config.toml
hidden_size = 448
num_key_value_heads = 7
norm = "layernorm"
norm_place = "pre"
init_std_down = 0.0
optimizer = "muon_variant"
max_grad_norm = 1.0
max_steps = 6637
dataset = "wikipedia_en"
MLP neurons of a small language model. Each row is named by its layer, matrix (up: input weights; down: output weights) and neuron, and shows model dimensions 288-383. Each number is 200 + 40 x the weight over its row's rms, rounded and kept within 0 to 999.
Before each neuron's rows, "fires after" lists the tokens most often just before its 100 highest values on Wikipedia text that the model never trained on; "fires in" lists the words (lower case) most often at its 100 highest values on Wikipedia text that the model never trained on.

fires after: "| ", "F", "E", "- ", "to "
fires in: "usa", "fra", "team", "los", "era", "city"
L5.up691,212,171,234,184,200,152,233,142,208,264,173,201,169,171,150,222,216,197,167,177,192,116,88,268,158,218,276,151,247,198,164,249,268,157,185,161,263,244,189,210,162,246,168,186,188,300,295,190,175,197,148,254,209,174,219,162,183,182,174,151,197,269,204,268,220,224,144,214,223,248,128,224,215,205,129,153,153,257,190,258,201,243,263,233,223,247,199,152,234,184,192,285,151,188,190,195
L5.down691,208,170,230,214,187,300,183,157,172,290,164,213,214,182,122,194,192,265,240,214,193,209,159,248,186,271,313,205,212,124,125,227,239,197,175,135,188,241,198,186,180,235,215,194,164,178,191,208,198,230,188,209,187,135,271,185,174,184,189,185,249,221,249,188,167,251,187,128,240,195,97,220,211,217,184,236,149,199,167,238,182,190,180,199,229,205,259,172,151,159,183,179,176,137,183,212

fires after: "| ", "; ", ". ", ": ", "–"
fires in: "12", "22", "123"
L4.up1752,216,128,132,159,190,164,212,262,202,199,217,172,175,234,167,130,272,142,157,183,208,178,225,250,194,116,291,145,207,225,126,219,167,212,249,275,205,213,195,193,193,253,279,215,256,223,204,204,194,133,158,130,245,206,272,75,131,217,201,271,162,248,220,174,325,208,186,217,246,175,217,116,206,210,184,187,264,205,126,138,249,285,217,175,216,216,256,208,212,181,202,238,175,188,166,263
L4.down1752,224,265,137,224,154,208,208,224,228,219,215,255,182,205,206,134,162,227,179,215,175,260,164,220,171,250,233,178,189,264,154,155,133,148,214,179,215,241,223,182,186,265,219,149,188,207,124,245,239,193,142,216,289,244,208,127,162,232,242,235,217,176,171,194,276,175,147,218,178,218,213,228,280,130,204,277,199,189,183,159,200,228,218,103,183,243,209,150,190,243,235,243,224,230,130,209

fires after: "of ", ", ", "to ", "and ", "by ", "201"
fires in: "the"
L17.up684,185,252,120,162,240,175,172,144,142,198,176,182,256,180,222,194,160,202,195,195,187,192,225,240,190,233,207,206,203,218,176,130,162,135,226,183,195,177,212,213,181,282,265,195,178,188,214,197,175,247,182,198,214,194,180,244,221,166,191,237,218,254,195,132,165,182,192,226,182,225,262,211,155,244,229,219,187,200,184,161,186,202,208,138,283,241,183,219,249,223,225,140,157,177,187,193
L17.down684,222,239,176,231,242,236,198,152,196,207,158,253,133,243,225,227,221,215,181,110,242,201,157,135,201,175,239,184,217,177,281,193,248,197,243,219,229,198,183,208,108,154,206,172,158,183,220,149,165,271,224,120,220,204,253,126,131,266,163,288,158,180,211,239,219,196,149,207,185,174,217,260,257,150,214,176,192,227,250,239,223,187,263,234,176,188,286,190,127,163,250,245,213,230,268,213

fires after: "to ", "at ", "in ", "by ", "Bel", "from "
fires in: "the", "belarus", "that"
L17.up963,166,206,251,216,159,190,160,190,213,185,189,214,269,180,169,263,138,208,226,244,180,206,219,196,172,144,245,207,183,192,194,117,184,180,126,210,264,185,174,243,211,149,243,171,209,199,217,146,216,118,242,134,196,149,206,209,187,219,185,247,172,210,155,229,183,207,192,224,116,158,123,154,259,268,197,176,159,172,213,285,248,136,147,177,201,173,208,245,195,239,197,237,231,222,214,191
L17.down963,180,265,205,228,164,149,233,223,276,232,206,205,269,239,247,136,147,162,207,204,191,271,156,162,167,212,202,298,225,226,154,184,145,202,165,209,156,206,193,231,210,241,191,177,237,212,184,244,139,190,207,91,206,160,211,145,192,152,185,184,236,256,211,227,179,219,163,222,215,161,188,117,274,200,127,191,240,164,117,159,154,214,190,200,272,174,207,214,202,180,258,226,174,210,185,212

fires after: "of ", ", ", "one ", "'", "and ", "among "
fires in: "the", "and", "of", "s", "known", "his"
L17.up276,238,258,227,226,156,197,116,218,153,205,198,190,229,178,286,214,166,264,238,183,233,225,196,195,213,211,203,245,111,173,176,245,182,212,179,172,201,40,245,156,304,184,221,152,171,192,244,224,205,225,150,216,238,220,185,202,138,187,175,234,189,228,170,259,191,223,205,135,179,213,156,182,165,227,259,242,189,199,198,227,123,199,231,276,218,208,210,201,190,223,160,99,183,168,175,255
L17.down276,183,264,251,205,246,185,175,207,109,246,185,147,152,212,212,191,235,210,185,171,190,183,143,215,212,226,184,307,206,222,150,187,192,189,186,203,251,185,205,204,222,223,198,174,196,261,189,235,182,206,186,285,237,160,223,229,160,152,183,217,197,204,193,237,235,261,166,119,250,210,224,167,171,223,231,195,244,251,203,265,203,159,255,262,221,174,191,159,107,183,149,180,227,213,224,188

fires after: "| ", "–", "−"
fires in: "16", "15", "13", "12", "10", "11"
L4.up557,227,268,190,201,245,117,227,204,225,245,158,175,215,204,188,300,245,216,237,234,217,190,211,220,230,189,258,202,172,171,163,208,214,216,196,203,146,266,183,213,174,184,196,283,173,202,154,185,168,132,150,138,152,217,171,160,216,274,162,225,183,199,142,181,196,257,205,219,225,193,239,168,180,207,173,202,260,140,176,186,166,224,168,175,187,140,150,208,211,233,165,139,156,211,227,226
L4.down557,213,138,219,198,174,121,231,219,150,201,161,211,235,220,154,162,222,158,178,251,231,263,146,225,160,187,242,199,87,221,170,140,115,206,194,288,184,212,240,217,279,245,214,241,146,239,214,198,229,166,192,161,181,188,187,134,188,228,158,213,213,212,184,183,208,188,222,208,169,252,213,123,116,171,180,240,207,174,248,214,163,217,155,188,146,154,171,222,258,149,203,204,217,172,120,220

fires after: "| ", "–", "M", "("
fires in: "15", "16", "m15", "10"
L4.up1005,209,129,164,191,230,272,211,109,144,224,188,156,182,149,147,253,233,160,274,203,249,161,213,216,263,191,232,277,156,129,216,251,193,204,214,244,221,202,193,149,183,233,200,275,201,219,231,178,241,227,222,168,192,182,208,129,170,268,122,282,165,191,169,215,187,217,108,223,230,232,163,216,176,219,172,103,232,198,149,213,189,209,204,285,161,167,189,234,142,249,238,199,183,248,170,193
L4.down1005,249,102,227,229,120,201,253,204,190,212,208,163,164,239,176,227,114,145,167,192,164,167,214,225,114,222,209,230,192,182,290,156,115,116,223,213,201,220,205,166,225,175,230,167,183,210,164,193,235,189,162,201,226,185,210,214,111,154,186,208,191,197,235,148,229,290,229,159,261,257,233,230,214,227,199,196,206,204,209,188,259,188,185,248,178,189,270,202,154,211,188,215,190,133,219,291

fires after: "| ", ", ", "- ", "–", "August ", ": "
fires in: "2024", "2021", "2020", "2023", "2022"
L5.up384,250,244,245,117,292,193,195,216,237,135,126,179,201,143,316,260,197,228,277,178,166,184,171,167,196,164,180,190,171,126,150,197,206,218,217,219,269,131,211,182,186,134,176,211,172,244,186,199,197,171,235,233,242,246,260,261,200,148,148,159,225,191,164,146,162,217,233,219,280,223,242,156,199,267,261,167,151,129,167,223,216,213,202,206,212,238,271,183,303,241,220,200,195,209,192,227
L5.down384,224,186,161,186,225,146,161,241,185,116,238,186,208,281,198,248,183,235,219,227,216,229,214,240,233,252,137,234,137,254,201,156,169,195,194,191,177,170,260,158,184,254,193,186,227,167,141,263,175,180,190,203,263,199,228,241,196,182,175,224,238,217,231,289,181,278,221,211,262,181,208,138,226,239,202,178,271,193,183,227,156,141,217,163,196,254,157,184,165,194,249,156,187,203,243,240

fires after: "| ", "- ", "S", "E", "B", "F"
fires in: "japan", "jpn", "usa", "ita", "so", "era"
L4.up1291,214,243,119,221,253,166,203,268,256,211,263,224,182,235,264,220,250,201,192,236,180,174,168,171,160,230,248,239,159,113,247,199,243,244,191,193,253,189,271,307,251,144,213,184,160,98,217,209,199,200,118,173,188,144,188,227,255,228,154,205,182,167,212,139,103,221,221,256,191,312,185,214,160,248,251,179,157,227,219,218,192,201,147,192,273,200,196,256,200,263,265,172,177,187,195,186
L4.down1291,179,212,136,241,159,232,174,219,132,228,224,238,165,245,245,313,242,232,175,260,226,150,213,172,221,209,304,190,168,247,148,229,249,197,249,204,224,202,217,177,224,208,147,190,188,127,207,170,205,225,161,131,199,226,178,190,188,243,123,192,228,259,205,149,120,233,157,261,185,267,171,263,235,218,200,162,174,240,152,119,249,208,137,196,223,200,162,202,180,215,193,210,212,242,135,186

fires after: ". ", ", ", "\n\n"
fires in: "he"
L4.up1730,149,260,242,152,153,199,212,227,177,222,125,208,220,228,183,253,149,166,213,164,186,194,215,206,224,270,250,219,209,187,182,205,178,181,198,140,173,173,203,239,225,229,241,72,208,180,228,164,166,215,196,198,181,173,193,126,140,297,217,293,153,165,217,196,206,212,229,230,181,85,226,192,271,213,229,222,246,192,195,188,183,165,236,288,177,260,154,135,191,214,160,239,208,238,167,208
L4.down1730,125,260,206,175,272,189,178,199,206,219,230,180,199,135,267,233,158,206,201,205,169,203,263,228,145,152,213,227,206,262,151,246,135,190,207,186,193,244,180,198,127,208,219,243,187,161,132,173,283,205,224,226,238,223,212,228,244,166,256,187,295,220,162,201,174,213,163,203,217,257,216,144,237,179,222,164,140,156,259,228,242,137,199,189,177,162,185,196,195,167,243,185,210,213,227,209